python train.py --n_layer=10 --d_model=896 --n_head=7 --n_kv_head=7 --head_dim=64 --d_mlp=3584 --vocab_size=16384 --activation="gelu" --norm="layernorm" --norm_place="pre" --norm_eps=1e-05 --positions="alibi" --qk_norm=false --attn_scale=0.125 --bias="all" --tie_embeddings=true --parallel_block=false --init="normal" --init_std_qkv=0.0117 --init_std_o=0.0 --init_std_up=0.0117 --init_std_down=0.0 --optimizer="muon_variant" --lr=0.0112 --lr_mult_down=1.5 --beta1=0.95 --lr_head=0.00535 --grad_clip=1.0 --warmup_steps=200 --schedule="wsd" --decay_fraction=1.0 --decay_shape="linear" --final_lr_fraction=0.0 --batch_tokens=[65536, 131072] --seq_len=512 --doc_mask=true --train_tokens=759700000 --steps=7942 --dataset="wikipedia_en"
MLP neurons of a small language model. Each row is named by its layer, matrix (up: input weights; down: output weights) and neuron, and shows model dimensions 352-479. Each number is 500 + 25 x the weight over its row's rms, rounded and kept within 0 to 999. Numbers have three digits each.
After each neuron's rows, "raises" lists the tokens whose logits its output raises most directly, leaving later layers aside.

L5.up329:465468461442496520495472530505511503478459535485511498477500499497472536503492541507506563529512489569476498507489484483577516521487421484495502512546470505491491489491488536534522551500453515552516487489493472530460523489437480519506505439462508495556540467523498512518505528529488474505498542519518471505523449477483494466530524482484508463478486518525475503537533498515479469513522
L5.down329:526530535488495462502530481528484447492550470511501465530503501481526480492449486506467496524539492487442501535480517469481551522487488505491503444496491508497510516480507501493492444427510469472504489535507491481507455505490539474489498515477486537481485501517502518461524441477528468462490471491491503524482552511519483504503493490495511495518486532483504506484542497509566517491483
raises: " two", " other", " and", " three", " leading"

L5.up1214:516488502503487493510485511493514516528527532463521502513510473486503476517527519492494506476480477475479529471521497489499507494499516481490495497528512510477530541412453524503513500494516542513519497498543505534533532516534513517539484495511474454517486495478472522494495541484551497490487556507527506485502530506563501503494535524572519493514453526470515477465453510511478473481505
L5.down1214:470503503475448543530458476540512492491521508511488556495528516472501468503465522513506489493470509511510455462497519500454498500519491515460511476530468471490510562471488508498488494495480499490484463525500453499495528550487523472506511503558516478522491498496464464512505464535547497514528514486476502517497535464510480479488533493540499497539480536505511467464544465509504489515509
raises: " currently", " now", " later", " thus", " then"

L5.up1138:514502499488463495530505545544490513520542489513470504493524444478544504495499507514485500555520497504512482488555482481482462483510485495494484503507485518530596515521501491505502523548492480513495515519492499535436493517482513538471461538486482498528516468480505495486513500490514496472522478504496500509491473518472527519473494498533496472500460477440460534511486512536563523528512
L5.down1138:486486488487446510502490571471461476535487492504496550469552474500499464494510533502487561503529532497521472473493488460501562502531528479500481463507492500506505479537501467533507494487489463520490524528498507510478494502486458523534501506496499491423475477505458512498512511502496521494506547476516533536521511544481515466486518543508506511515485472499495528470485508521525489513466
raises: " Centre", " Center", "ative", " Hospital", " Camp"

L5.up2997:485488504530460474491479474520535486522512488499492511495559507466485488546481515495475517523461497523504484459510488493479499513479521512459525513506518499504519526508516489533486458558526514484471525512478471486498490534505450493479501524513498502525509492466523499519486513483501459541462482514506455527527497476515486532494486531529550541501513502524506501483504491509500481458481
L5.down2997:465473470515508459508517490522489507472522510508491488512495554491533476450516499493490489516481481494489482510518511529474465495450486453481457498471516512517543504480505502476466489499469483473514499545498478497509500482510467508511502514512477479499491494488458509516433468482492478502504470536540530555499517513508524467516523489510477495519509518512536499471512501491466534474501
raises: " as", " though", " before", " after", " however"

L5.up817:487480465483532495551510484507541502494495487504526437482483493483518510560518516508501485529497531482487517505511484477482489511526513465505540478510456522472448513494485513530515517535542468455523473468535506479449497534467502554486444501501535491534485493462539500516497504503465548476503499501505481543481534485483487495484495522477476461485468530503498512499498536468521515499517
L5.down817:490483502490530484544547497480513526507469496547449461420470501530496513528488504480527496493490531494518473490494501469526531527495482516549496526465465513513486517492464496499496502498541472524519490480495567486457507507508524533483462545485529516533458492481499511483526548483504544486491503492488462528488529526498479517489498499501492456475496496534497539530497459509504465477495
raises: " km", " (−", "°N", " ft", " wide"

L5.up1379:496509495492507480485538532541477502510496517511505518531521488466516461541515487515466492458499501513539481510502503522522548512497475506470521482477550488504568499494494540498468510518480505481464523493531510511516519484476495516527506503514516482490493492504507531528497537509494491482509469483500463468493501500498506506547511498493528548530487517525512507487520509482463501491490
L5.down1379:506481503513506459461495501532455512479517522491501531494519513467508462533516485504495508527505491524556507493484511513529541519498481483474553460462504460491503457506479550488506542521438471497487548548466538518504495489474494503500496520515491507525457487467521516496494478517463539513462490467481479497505531521497500525533516489475498504531474622524499511479415538517482519444513
raises: " survive", " teach", " participate", " provide", " meet"

L5.up1930:514544485458485519477465514463512440471501512483513513503571501498508486514536514520473511493475512521535521481517544523457482439543498486462500519490479502498507535523516519502488487501496475497481532502538490489498486485504504513550506532475482487488469523508566469527454513474498507514506528513525478489509434465538510513511520511495524487503477499479484520482514457487488489486525
L5.down1930:483493472508533478541505487505482477477517469513490509497500498495498491493504541530483512533495519521541521526500520524470533502461496523516565496516506504517497495495514487523491508473521514468492527507541504499545500509529500483489487567491477544488525461542536535500518524514458498480515476490512530493487535507480496483488507533484501497512491516498457464470544506465481492476498
raises: " most", " each", " all", " it", " themselves"

L5.up1862:515519531538485507463509521488491508481471482490468527483435486526503501493455498476541467510492452470514497513535475517521507534488549481508434516483531483510491503523465506499478509519500522487472505523533484542499533502538505501541534507460474485500518477512483503502497456554485485497526502515503495520501517540517487502540488502517521486477530508498483536475519505524505474518482
L5.down1862:505509482501499518508490493523537493481526491498523524484561511470484493478524506498505464455537492475535478498527500513486489507517538530500506498500505483508486484492460522492494484494523518471507478475500531533475506523488476457539508528465462501493481470508490547488473527505467459550510493468466509543472467540527490537498466519500468545483508458529586498501506500502561477516528
raises: "aker", "ano", "an", "ctor", "ung"

L5.up1616:482473504522529524510501527493501554509502513474494518458493506472490494466507463506538507502480522531447519507479501517479471424493470542455530494499502519510486525470501493533521513510495484497523490531456516548465497507518537531513524514496478509562495515501505504487502492516494490490491508495481531508503482507501463492514520522491453466486475519504563504509510480527499518495534
L5.down1616:528494505514488482466537477545485532459466480507514483553461541496505453499511484490488547503513479484462502526528515521542527501505497496528511523504506452445503467505515499514541508508489480521524521523513511492526480512482512523461489483496481476477498472488494503487513500482485471477489494488519503508514440485496491508493532482510498474447481490448465514515498504518522492469514
raises: " same", " year", " statistics", " sent", " days"

L5.up3449:495525473476517449443519457505500503501464491523506512511454478558479537519503496469536447547506499500437502504529476488487510541512508542518499488514544507488466519495472533508491492473500495515504496530457466486488511485486474490512491485521519492517508490492489466480537530511495515466545483532505483497543481542459425506489494529510504515493516488478490532439447506498530491479545
L5.down3449:556506461528527526513509482464511497488458506504490490555461475491506530512520477511544521503496500519471508461554511508514491518478483505482491500483482506555520549494494461466464513539482496508476520501518453516484525456508475507474560502495435505481498515499489503537518486467502470529534492523489529474466519508477471527479489510508533518499517489481531507475531511518483486500525
raises: "bs", "gu", "bu", "cc", "rd"

L5.up181:489511524438473500525508483487476482533454511522454471487538517556530501559477495441472479481501475503504502492488492471444458454463469503546472498467474465519500518507485484535465523529495544515466458486501467527488525531492541534520523510498497515493510529480528529495506474502483504528520478490493478527503490520521503491551527478492558489497531501462558445491486451497483530519499
L5.down181:522519533489498491529497507462536514516458516525445513519474499519471490484492486492515508539515481499505504495469473499496489460474493526543489526517478521544520533505522537517435469539505517536474500536497474488484474497530493503465503465484453545504474491463530476494481476479531478512486544457525539509511521459507490481522498507485474526476528507510515461457510455535505508497469
raises: " founded", " formerly", " created", " written", " established"

L5.up1879:526525547545535502494543486560522511506470498418532509469463460452507447476508528526548519442526506489480478529556527494489506443497512511509475523468472482522521454469495451523520497466540478506515456521480489568513479520483490489474472533506540491565455498519495534490512466524476508509460464512538525469495522482488465519507472505514485525504536539557494523561465517509499503507515
L5.down1879:523496491533523512492519496529470538473471490501491519485450531527496541507507515491470483489527521510493504483500477496482487541466525492543530493478526514504514461502529499509487482516491455542455490532483499490522516510419467531502438542519511484536514499527514479514502482509504477525471509503502508487539499498461515482519522503510489526480530483496507447519470527504487532459479
raises: "ty", "est", "us", "le", "te"

L5.up2329:548516480494485473475501516503515519543505513489503511526483491474485460522488521487445516496514502553482488472536476501476485496499510469427518497520459474449505513498497497508499484503487473584502481515516509510513445494499498506463491510505460513520502502547552471497477479517471524514482535527488496496535516509532508491522516482500458491504504510507509527507493471486509473497524
L5.down2329:488479512496530449512454505491545465484500516447496501500537516511493477468507470491497498524467488520488477524491489508481522496509511487471505486553515474505478484519508518481535458477480511541510497474516498502522442486483494473493485473509441516508474474506479514487488502503524505488501522489460490484490495474492491519492494475499508512449569521545468496465511470450477510540521
raises: " which", " whom", " them", " course", "iment"

L5.up3535:521478487540527457458479529458492506444528512515513485552496488515478506473525473483518549507507483503519547505496529516506528472552489471523484550539527463525498502495502535480506462499511516517524497515489538475502505481493461520487506524514520491491483504510526514531522513504492465496491515526509490483466492487512495477464493448536493484496490449466544515458517482462470474479497
L5.down3535:520482482537507499490521523500489545468568490516511536505495495515459499463461517507492447542474450472498503475534499543498459458503498535483463492537529496475464493485491510562501522496519517468519503541495513539511496458527478528466484490505518540487483524514516505476550518481466453504508533510490507482529494482512504511478529489486535460524503472464532542466529484528519511497520
raises: " USA", " GER", " CO", " ESP", " SV"

L5.up2242:473469473492490502503472533522462501544509499515475499474517496467517521497452496500542514497505477494503508498495520435497513506489510531510497498496486472471510497484496512515517503480537527501477504534463493480477499531510498516499491484502493461499550434498509469480511535535514460525507490486470476501481509473495460519511551512529502509519509507500510453523477527512498486464511
L5.down2242:499473503485509494531483516536510546463490482486472528504498527468528510517506517523549502455541529558473539507510503516491452525480497549501512479476429537483482555496488496488516497487499496540467517465495513430569494510481470497463542507469513524481478515522478529497531520493503475452478514526447452514487490465502525509507518498545486500512541487545519484494503517495521444513473
raises: "irmed", "rig", "ris", "ray", "ren"

L5.up2097:490542491521510456491478491481483515492530522506546506532509511528513465485502485487505478549540486529460491500506517514492479458522465486469499488501525529440485518517526523503496493498483471473488500497496484506517465464492482552530500497512479509534527472458524473483522479512498480441517526502490437476443470505493493489518471518501495503537498486522513522519498534542488505549473
L5.down2097:510529514549481472508493539463470469466505471482521499505522539492451493533503498510520484500487473455460500552502491521499459462470478485472474468464497541483501529521505489526456508536515484499465452539526516509527521481495491520506498488538493531532501498492488492494488513526507513513496500516487495536496480519521509511472491547500524476525485486566518505524508525542515475524507
raises: " Oct", " same", " Apr", " Sep", " aut"

L5.up1597:485533494491465505532500474518491517525512484495508496525479491512494565488512489509467488492498488452496489473499524462498542555474513488513485501484485463488497459512483524489498483460537498515503502539487507478453528523505465534495511486522491508543487483488511489524512469499451518477492522477497502453491507511505485502501488519503498481456493519484515506459458538500488485465504
L5.down1597:486513525505499483507487478434483540547482494544502505557495525533509516528546498550495527493547532485533516505534495541538536509473460518491503544508521491514504457550491468482459501469526536517490475493520417509476462476513485490484446490517487541506503500491531468486486489504493530479562499467456521519504512517506486527479478531523477486474514530539500506494513497508502508524539
raises: "ed", "if", "ema", "en", "ith"

L5.up277:484512487480478494476503455517459488512488463473509515494428526502515527452478517509533504498529524508480479477498509484518492487459520490468520488504498472498497508508458457533496454508485487527482455503522476556521478530505498507557525528487515477510537467481526481502516505460497476526490530544501487511538529514495489545492476506486484473481562528524481517483509516535492483480486
L5.down277:479493496536451475454495519515513461506530521500489508451486503494525513503493491488460498482529464541513525500534510505487507520494489508461508493465491522559473499524453508493526511468466487577512530522460506539504461507539481461538498511496524496550506533479489475482531514475476512516505554508515503479524476531546454474499494472465542495505521459487516515473503489497475481485517
raises: "fer", "duc", "ond", " connection", " response"

L5.up2849:522478498507531516489496571536518500498493514502503508500499518508482489503490467502448505494447522514520503516543524487511483481526507526490504509517502514412495539495470520516512521526512523503535507486489515543524472499486528510482542464487523514561567496504497516517485477524452514497479500474543489487504505499532487473533503516493504463521451495511475477525500467522468518500529
L5.down2849:489501493493478537501537464455496495471496483489521546476476484497456503541513529485481507524513503466528474554477470491482521472535502473471501433505489496481512471506512490505502480491477491543515506540549500489509507531499470530475479526494495475517499500494492471493513486520532487531504508513504535526495507507495482487513477495538508515524522584474527507508468506469542494520501
raises: " soon", " then", " later", " eventually", " instead"

L5.up2834:485494540525470499505462531520529491517519523517496471475506530490486467482519500513493480539509537503499510490522504474511484479499468521497436488486489524502486500546472500560486507524523496432475517547493493495547507494525491473507497555533503493514526452488464557454519546525503521450523461519505462498465466514488525441523519509509513557518497495483507531508470484488517525479499
L5.down2834:503504446486499474473502528530520502478474534553514474528503487467491472470519485498530499494468487503481513513496527468511495482510481511480509478514509546490493542527552484484478500505493480520492511501535530499482478491498500483504511481508472520476439523501439480488504467522478547486519478496522526510508459485477476507454515451500546501503557477503469471518517466529489474503501
raises: "'", "’", "'\n", " others", "'."

L5.up228:447483524511465527522558451467499513505486472502579516551499509533450505512512474496502521523527514499463467496492480528495495507472512496494466488497510533532489494477479499485505467492546496520498501525523523463533544477466507478508478522512504516525511528496529496524528518501601496519501499519477504473492481519500484526546487507539497471515519509495551496440498517515478475544504
L5.down228:510513484454551509557489509499494490487498476523522518538504508493474486465480437464464497517494528485463502497529494532481485518539485522529459495461499494536533440481526520473463498474551464551490491573522509486534460510523525505505505530504458486506498487501512525550489499504527471508538501472498526492467517486504487455534504510495530482474527523485454475465518507444445480529492
raises: "ced", "pert", "ed", "ain", "ains"

L5.up2808:481477530518493522501547504484466470487517488522534490527494475526504483470442519469521500480511518506498498541497492471485547487539543521476501503478525483463469523504532481539485454462537485519520497542520508489509519515504464518504508521487483473465536521522507498528504505551487476535479522513505524521513515531524455519471486495520523507524540501494450501478506488563485501507539
L5.down2808:478499536512519529531514503498492484448517482477516482499499524485507464469518496457481505511498502495537516498486508489451477470516545457477449552458516479514487493466508495526472486477515483495459518510494511533527525515466457508519501518499512460488537529493514521513487549525527489503524534502502495500502502501565483510466445507467500502518521474487482460497536518532514521530517
raises: " on", " upon", " On", "On", " onto"

L5.up2176:509498534476480493495529460514542493525478482456490495526512497494508527504486484482505462532477500517514548513533487483493478466474525526463466494507517466512490500543482509499456461460466490505502481505494452473554502527526501494528464503493441485535487556452494462481458543513494546506454531504524503527522480477501482499461514464531490477509487528547478502514503512491530500475529
L5.down2176:547460470492521496494547554475526483513513498510489516542516506497482523533550511498492484533488493537493500483517507483451537484523497497502481516457468473508481471545482522486509489509474493442507510480494485472547488517529509490487515517485458490543504490475490494511544479513513530451533508530489494502548523474460485505482510498472474487542479503566530520508499526501468481515494
raises: "ating", "ated", "ator", "ators", "ative"

L5.up1915:528496525520500519510516536480498506509479458507462541481572525530492540466493497481529529504467500483498524498437466519487524523493497523459480584574496541450527448512478501495473542501429520488492494504498502506477510490532521505507500453512482544479482537469464462511477548549484541542521514496488510503507471509540520468503483528514490476474510489478565532510524539498495520487512
L5.down1915:517506505504474517465466492518503472464535477491511510520478499510487541490517498549529495488512523472519488453509541504466486531489496504493463463522524517546574468497519493499570517522489462458507507534507487509494546512503507472520505535527390492457447521495517461454512489513457472480499501495468504511476515510517480441537510498489515482510511460508492513504538506478481491515514
raises: "|", "\"", "20", "H", "19"

L5.up2587:480476481511467488512535476485484516477503520496513487503456506487497489535503524494506472520495515502477511467490501501511499504480498520476527515504504520479526473499491546482518476454551517502517538497521509514459502521499505546539522508507558448530539458457522530546488465562483499495477524513517492489524575472504495489546515512496495448498511438463497506525520476520448531472505
L5.down2587:463541539490481505555526484520430482539509501476415477505530507493466486505500505502548468490477547499486498513504512477529556520451517505477498525448487490507528494501484499465516470470523496489510501498470548509481510498485487534489492499468479482550525513496492517497521477468543505485487490502522468506524577482536550528498527526441508546515505473416507482515534530509521482527491
raises: "ists", "ty", "ist", " edition", "teen"

L5.up2238:483521534499481481515520500497511510502513518502567444478544494510511512511496496527494514478436519542483514525508484504536489459502530494506524476487540505488518485497475498538497462542511495491447489481506464518473506514493491539514489517455502497534530511464537481473503510483598519515481517516540527540513482499521481462472515444514501500510519535512535473505514509522497495501452
L5.down2238:492511494531517462492475492478494505468494459503498427511486527477499504495470510473504530469479530494467508528473492516510488498519496538536494492490500488531545449500472487527541515537481479481467483477517480522434488518504467462537504467472464433556511515461477470528476498473540516538490508491483507515509472508509506510536565494502498483518530532499486484524537504526509497477503
raises: " saying", " states", " transl", " describing", " stating"

L5.up1677:485490457482508531511505519504491524498537489498521525496477486473484505497512509508488457517505487544505473512526501466508502501480449506533464526463506476503507528525499527492503523511509488495538500537480480521490491525481475531502494523464478509517496526523535474503469505538506528498518539537515539514475462539475496496512438524526500504429499506537481475515463509463520482512515
L5.down1677:487510487473495495529497511523519508530544507491484503515482493482564482484494492495467526521496505508484470514490558460517537508471518458525456522508514515477485511512487484471533494538438525485489492496485501492456494490526555541486498512512503495526506490537476494476515508465536456511525493484458557493488478491482502508482495497526525531473494516495506470501512535460494504555484
raises: "ant", "ment", "ate", "ational", "ra"

L5.up1984:515503459526478516521518510532481491518520496500510509515475516526499473495516465474505475521476448517522512519469463518515524519520517513520535494480495498481477496484517524463487480444512491524472508491505473463520471542562505510528515493539472511497497502491484526491519492498521477514522506479521504484503502458529542498489515516461518479540530493452454475494527536513505494436516
L5.down1984:550510488520479519528502520467489511515547493484523504491543525442514468527502531462549487513487531546455522481507456482493499500513522506502478487481458506504506485516501494487521500508500516508483482481481526485543545474511478520482506491499496495520496513498497528498486516499492496521469569542502508534504524527507495491499483509525491482526457512510465498524503509518523488463482
raises: "ity", "um", "ied", "ification", "ities"

L5.up2310:534504528490508504499512504521519495527501522494491511528493490509495478491472515511499527497509513558494523510538459523510482517480503484465496480536468497533521464523502533470523507483515501494497508479511499469436538500458486516530499488507543495491506545481485506478491478484528522489494526488516482509524507534516534484507513494511452520502515531508502455496479574501488531527485
L5.down2310:499530501539472531497524495576497498477468477530491515539495498500483450498478467483489515506493520540509534473519495540501518532491517482501477457492489503511506473521503490474508518474478497492467500522492498484476497502485540551515520530516520541521520499462479494499489496512519509467480577504485481515454514507476466469573517488512455431506518516508470465471476536495522525468461
raises: "96", "97", "98", "94", "95"

L5.up3355:512525461530512533498489532510512435481507533482507525487459529436476490487502523462507533472502476484528502518521503509480446454481536508553502494449500509499504490527564489514502488463497516486490576497479517516520464510464543501511492523560541497501542508475506499519511496472461507525470491525509525482524491494510506488503491468495529487528490480532490477503433500508508492469467
L5.down3355:508506489581555515443485499441486506474530464454506485512517505498515512503506543510499534454452503529498517482509538511480525489469514492523460482482520475506485520495514470488474499475445508523508492525462516484500501484515466475479495485504494502550549527450512468489514504473459533503466486492476562469490496452484481472490517495497558489537467480495510530500503465500543443531501
raises: "uck", "ink", "amps", "unk", "ugg"

L5.up1970:511506533518571512526470529508494491505527502490487514481491462508487502477512496508489488472478525461529463553557513507484509490498513483477483495479494492538502509497508448478493520466461494487543506490520437487460531486529516493499420516474507489519501520566513523505514501548504493509496491484518522487504493468524500505522457533509492468485458533510513470473506478500517517497490
L5.down1970:482516533464541499473569505488504489501528510490498489451541496497490475497526467476496450511462501489490496505491537535475480482519521501551495506498499496523521552499493480533516528460508512493488509517494478506471485506506512508467532522476475549514479513524514509489530547481492542522479510526503512499515506467465538508536522530511464455509498518450492481480485521532486508464480
raises: " IV", " III", " X", " VIII", " II"